config.toml
d_model = 640
head_dim = 64
d_mlp = 1280
vocab_size = 38692
bias = "none"
init_std_o = 0.0
init_std_up = 0.022
init_std_down = 0.0
weight_decay = 0.038
decay_shape = "sqrt"
batch_tokens = 131072
train_tokens = 814800000
MLP neurons of a small language model. Each row is named by its layer, matrix (gate and up: input weights; down: output weights) and neuron, and shows model dimensions 448-543. Each number is 200 + 30 x the weight over its row's rms, rounded and kept within 0 to 999. A neuron's up and down rows have the sign that makes its largest values positive.
After each neuron's rows, "raises" lists the tokens whose logits its output raises most directly, leaving later layers aside.

L2.gate742,218,178,219,143,222,142,174,209,211,187,174,214,272,211,217,190,202,166,184,235,210,177,208,180,213,208,205,197,212,176,200,156,216,280,266,204,235,170,176,171,111,222,188,230,242,161,198,182,238,223,200,226,191,234,189,149,228,140,210,222,194,187,207,221,202,172,202,200,183,155,182,234,207,157,106,165,177,212,148,188,234,162,164,242,253,189,166,179,214,185,247,200,188,202,202,215
L2.up742,250,176,223,174,190,172,168,230,227,157,170,225,201,215,191,185,229,164,184,182,154,203,213,222,240,152,182,240,195,209,236,196,174,230,174,240,178,178,200,227,214,197,157,153,207,138,239,141,249,218,230,216,178,234,190,178,200,174,157,180,183,194,200,245,244,246,143,205,211,187,198,214,267,212,153,177,175,214,189,207,250,158,208,218,240,187,109,181,170,185,209,165,184,194,154,223
L2.down742,214,170,212,206,192,128,172,196,153,207,190,211,207,228,213,234,231,182,224,220,189,233,194,187,260,162,175,185,180,242,149,113,223,241,228,258,218,192,211,206,161,189,208,209,203,194,231,197,205,210,212,223,192,233,171,167,201,152,197,196,202,226,178,193,225,188,173,196,183,216,188,162,190,185,207,144,204,183,179,192,176,182,159,237,196,185,246,191,196,213,230,170,196,207,168,196
raises: "y", "e", "less", "ed.", "oles"

L8.gate553,214,262,246,196,157,222,215,231,196,217,188,157,209,192,188,229,172,183,192,230,194,213,167,206,230,148,179,202,174,222,215,214,207,197,153,228,156,249,217,198,228,226,225,197,235,189,220,144,144,221,228,200,186,168,242,185,204,181,192,228,222,232,219,185,196,204,134,198,213,153,146,212,223,157,153,195,169,230,184,237,220,168,218,170,218,208,202,190,203,178,173,195,240,219,191,148
L8.up553,193,237,149,236,162,184,185,260,239,240,208,186,177,195,230,190,245,255,126,190,207,192,202,189,159,226,160,200,231,224,226,237,201,175,268,230,166,113,229,201,212,237,194,185,195,197,223,178,167,180,285,164,205,206,190,191,223,182,163,175,224,174,179,166,217,194,189,163,223,222,205,204,185,143,196,238,187,219,209,202,180,147,232,185,188,227,175,146,218,200,198,187,216,180,205,202
L8.down553,150,243,200,268,129,211,155,269,214,227,214,150,177,196,171,233,261,176,207,241,179,208,151,207,227,217,235,192,189,165,239,221,236,173,245,243,182,211,245,172,192,225,206,192,230,178,146,221,173,214,231,194,142,193,191,161,198,151,178,198,217,195,195,211,202,214,174,147,219,179,215,204,205,138,167,176,162,205,185,184,190,136,248,186,208,212,218,200,197,217,170,202,252,175,170,254
raises: "wig", "we", "ão", "wan", "hi"

L10.gate658,205,169,232,253,177,208,219,202,170,179,215,176,232,238,192,193,242,187,175,152,226,192,194,221,178,183,234,235,200,186,219,196,294,138,204,205,166,182,197,188,248,214,191,217,150,254,193,224,238,172,220,219,187,196,182,196,202,178,199,200,211,201,163,278,219,224,196,182,169,211,214,220,215,247,207,174,215,193,234,204,202,230,200,208,172,188,180,166,168,210,193,256,210,224,155,193
L10.up658,199,188,152,189,231,240,198,160,182,195,206,165,254,200,193,176,196,215,253,170,257,232,170,216,201,244,201,252,226,200,199,191,214,230,258,193,170,239,200,255,174,182,201,229,180,179,237,181,218,217,152,291,189,175,210,135,183,213,193,224,219,168,181,167,249,182,214,210,245,207,226,150,148,175,211,193,239,190,228,216,197,145,214,151,210,190,201,220,214,190,160,217,230,194,213,163
L10.down658,209,160,170,189,232,148,172,272,184,195,158,206,188,160,170,204,221,215,183,187,134,236,238,228,218,182,242,178,187,185,225,164,141,210,175,217,201,187,240,211,214,199,181,171,170,196,206,211,156,216,131,274,188,254,237,244,217,242,210,213,212,202,175,213,204,147,211,176,174,153,194,195,267,194,205,173,193,228,205,129,210,234,170,245,209,258,191,178,191,194,121,179,241,182,253,215
raises: " they", " he", " she", " it's", " it"

L10.gate534,251,191,219,233,179,246,265,168,187,234,224,218,228,187,207,219,172,179,236,196,181,216,209,220,173,199,221,240,191,180,201,183,184,249,220,195,198,181,205,168,222,246,166,195,154,188,191,164,206,175,165,216,162,190,159,216,215,188,221,247,220,201,166,199,165,172,196,177,178,200,146,198,182,218,213,235,197,161,216,199,210,202,155,207,180,196,170,144,192,234,231,234,148,186,139,167
L10.up534,180,169,220,194,234,253,223,236,185,191,199,194,194,252,225,237,225,245,233,152,221,181,163,172,206,164,141,133,161,240,193,127,211,186,213,197,238,151,221,189,178,253,174,215,192,180,181,216,196,139,156,213,154,213,216,192,223,241,227,235,173,257,224,223,167,212,171,176,194,202,185,235,175,181,214,288,200,184,157,179,184,224,208,172,206,263,204,192,216,184,223,166,180,222,196,273
L10.down534,235,196,211,167,237,186,209,262,199,118,146,229,202,158,233,184,167,193,190,196,238,183,158,245,162,211,185,220,182,180,200,211,168,284,184,221,246,176,208,122,264,169,185,185,184,232,220,229,231,194,208,169,206,186,188,182,210,182,178,207,221,201,146,178,237,188,235,227,227,178,231,168,183,218,221,223,204,231,195,178,154,193,171,175,162,214,135,193,254,192,202,205,184,173,197,196
raises: " graduated", " died", " joined", " returned", "8:"

L10.gate339,183,199,200,188,212,173,232,216,165,206,165,205,187,212,192,163,218,201,177,190,227,212,207,178,221,223,169,201,230,217,249,160,157,180,179,182,227,214,164,237,179,200,200,172,285,185,168,193,222,267,203,212,246,235,203,178,220,211,207,161,203,212,230,254,223,154,197,214,164,240,271,190,161,249,172,174,228,206,195,169,197,224,187,233,203,176,277,245,230,212,195,197,172,237,220,186
L10.up339,242,166,223,248,206,166,175,226,202,206,191,201,169,192,217,153,262,190,166,187,226,219,231,193,178,220,180,237,204,203,196,202,150,244,149,193,209,233,214,217,224,175,189,238,196,189,197,211,186,138,194,223,214,268,168,246,255,197,220,178,245,237,218,224,192,181,171,169,191,221,255,191,252,241,183,229,203,202,218,252,255,215,231,184,182,218,103,232,244,192,225,209,230,203,137,137
L10.down339,169,200,249,215,175,198,246,227,195,228,187,201,174,171,183,156,239,235,220,228,193,150,203,202,216,241,198,222,163,229,225,185,140,174,201,205,230,205,231,166,162,194,171,174,123,174,186,165,202,195,157,177,206,231,227,212,182,213,199,200,211,244,229,256,205,163,218,173,169,172,177,195,216,197,166,202,199,191,186,222,255,185,251,154,234,191,191,210,199,239,246,221,217,203,227,244
raises: " goal", " objective", " focus", " participation", " composition"

L7.gate412,208,158,205,184,163,235,175,198,204,228,185,225,163,199,229,210,195,216,195,189,178,173,180,256,205,160,174,171,210,275,251,207,205,265,200,234,248,170,189,211,195,176,167,183,189,199,240,199,178,257,270,221,228,232,208,230,210,166,103,187,194,187,195,202,195,193,215,140,228,211,219,190,183,184,194,195,163,216,230,194,213,195,203,176,205,183,240,235,245,223,211,142,138,126,219,239
L7.up412,165,230,214,176,188,194,155,181,166,174,212,197,176,223,170,193,184,210,212,169,174,167,183,238,194,177,221,218,191,196,158,182,154,191,221,241,218,209,227,212,256,182,213,233,219,171,211,182,178,193,248,232,184,177,246,195,210,207,225,165,213,188,182,147,198,199,227,183,233,204,243,288,158,194,168,158,132,206,215,233,219,241,171,216,194,179,194,184,190,193,171,198,203,233,168,247
L7.down412,168,211,222,159,166,192,205,168,209,239,175,239,270,175,168,136,188,194,215,158,156,193,214,200,220,217,198,166,133,207,229,193,189,222,233,228,228,134,237,202,227,220,227,167,130,210,184,239,194,196,212,173,200,172,155,265,271,184,183,221,203,219,154,210,154,242,204,234,197,223,193,196,140,192,159,208,216,257,200,206,236,185,185,182,201,199,132,222,241,207,212,198,219,257,144,212
raises: "on", "on,", "ull", "on.", "on's"

L8.gate765,179,212,213,158,233,199,206,176,203,131,208,241,202,191,173,225,229,206,174,199,191,201,206,199,217,165,286,196,196,224,186,224,211,169,181,194,178,237,223,199,132,189,230,136,262,238,198,231,225,166,176,209,223,192,182,152,201,195,263,192,193,154,140,171,260,179,187,177,217,221,248,229,200,237,240,174,200,208,212,248,224,207,219,207,169,203,231,218,198,226,213,187,262,246,186,170
L8.up765,245,236,158,204,219,185,208,161,152,175,211,196,218,220,225,196,217,163,217,191,198,191,207,216,195,208,228,170,237,177,202,175,200,244,125,197,226,207,265,185,131,166,203,188,280,247,183,151,175,246,200,207,255,252,217,211,209,189,154,223,218,175,179,179,225,188,158,192,209,225,163,218,233,219,210,253,184,263,233,202,234,217,172,213,232,212,231,195,178,232,224,230,182,214,237,229
L8.down765,160,185,171,198,197,213,192,177,165,175,203,221,202,225,210,183,218,181,205,201,206,214,224,224,176,182,262,221,187,193,171,242,176,225,152,211,151,187,185,231,210,160,193,152,228,247,178,222,193,178,236,218,199,246,203,157,258,224,168,191,233,168,211,200,229,257,173,219,245,230,249,172,203,219,181,239,157,220,203,185,221,206,211,214,201,158,155,249,243,194,181,189,178,232,215,206
raises: " region", " Valley", " area", " Municipality", " district"

L8.gate354,180,253,204,133,176,174,180,218,167,162,216,208,199,203,184,168,159,205,163,209,156,187,161,171,165,189,166,186,240,159,207,175,186,207,168,229,237,191,168,188,224,212,224,179,188,195,214,207,211,142,186,231,214,202,209,144,231,137,205,181,206,138,206,196,156,161,264,212,194,213,206,190,213,169,220,179,226,220,210,196,231,167,204,188,209,180,291,171,200,176,231,195,158,175,237,222
L8.up354,193,251,223,130,221,187,155,206,231,175,206,174,143,185,217,149,151,132,200,164,223,175,167,203,228,161,258,161,222,211,209,175,195,184,192,162,236,238,222,145,232,140,255,185,201,214,207,213,146,140,202,211,222,198,210,166,204,203,199,186,245,150,217,133,216,172,239,218,188,162,196,215,220,186,176,156,192,209,205,226,225,216,213,243,176,183,207,208,220,186,185,218,153,215,237,204
L8.down354,172,172,224,203,260,177,239,235,179,215,169,215,243,190,208,186,174,221,194,189,226,204,250,220,186,182,201,216,205,179,204,157,238,160,178,194,204,229,187,158,183,184,222,168,195,199,213,191,197,231,217,225,226,221,241,215,196,176,204,184,180,193,210,173,203,177,220,194,226,177,201,185,219,206,189,156,203,193,207,232,188,228,205,230,186,189,0,188,188,180,193,197,174,187,206,176
raises: " –", "–present", "–", " -", " to"

L10.gate581,198,219,191,181,197,183,221,201,257,180,225,218,172,192,217,232,195,194,193,215,199,191,141,226,199,205,179,244,170,139,191,180,245,236,275,270,161,223,124,201,184,183,201,238,213,157,227,200,179,223,191,179,265,238,239,194,238,253,191,237,160,223,197,191,238,178,199,173,196,206,203,229,159,186,265,221,230,218,203,194,188,220,168,226,211,176,238,177,229,251,201,213,199,233,205,191
L10.up581,171,163,198,189,160,127,200,252,164,233,231,168,176,217,224,175,182,209,234,188,202,226,194,211,192,201,199,217,215,216,228,164,197,198,189,194,181,203,212,201,185,205,233,175,179,236,170,171,178,193,224,181,225,230,194,192,140,216,182,176,189,181,228,238,168,136,187,152,193,222,253,206,250,227,239,216,178,171,159,128,179,229,163,173,173,179,153,220,177,235,145,199,197,212,202,159
L10.down581,145,256,208,150,160,194,237,215,196,222,141,218,242,181,212,229,205,172,181,144,222,225,186,199,206,219,176,272,192,190,195,189,230,200,214,224,225,251,223,193,197,197,141,235,234,187,217,160,261,144,205,210,221,236,153,205,210,221,174,180,191,227,151,196,230,213,170,169,220,228,197,213,201,195,197,169,213,174,240,185,222,224,209,169,216,217,291,198,220,221,156,224,154,208,139,223
raises: "ops", "und", "le", "if", "ares"

L7.gate1187,208,227,172,187,220,223,240,213,171,167,175,202,218,155,226,197,219,202,196,202,246,238,213,209,167,195,203,201,200,213,254,208,229,173,220,178,245,268,180,224,226,218,212,193,276,205,194,187,237,179,207,224,184,247,221,221,233,239,201,231,225,215,154,205,222,197,145,182,164,184,183,185,175,188,177,157,184,185,204,238,193,132,224,191,211,178,221,207,201,219,192,223,203,195,223,183
L7.up1187,246,192,179,163,193,226,170,198,281,175,214,158,150,168,193,228,163,182,188,254,253,168,136,190,231,184,199,236,221,230,211,195,203,216,243,150,244,230,187,167,222,191,224,205,212,176,195,190,206,211,156,188,221,189,202,162,276,201,229,177,172,240,167,152,227,197,219,104,204,200,184,225,186,188,180,167,183,230,199,212,174,191,138,131,222,204,200,208,206,224,187,234,126,215,231,150
L7.down1187,176,129,165,195,272,203,154,201,154,188,237,198,160,188,242,173,179,197,194,227,208,191,213,195,249,142,238,161,184,213,183,211,271,223,240,127,252,204,186,217,199,193,202,219,221,179,215,199,190,188,134,235,225,211,246,205,190,235,201,231,199,209,209,193,175,117,217,218,190,252,190,222,233,195,217,171,204,214,201,170,248,219,250,238,180,223,161,196,181,198,153,195,200,221,198,234
raises: " he", " it", " they", " she", " there"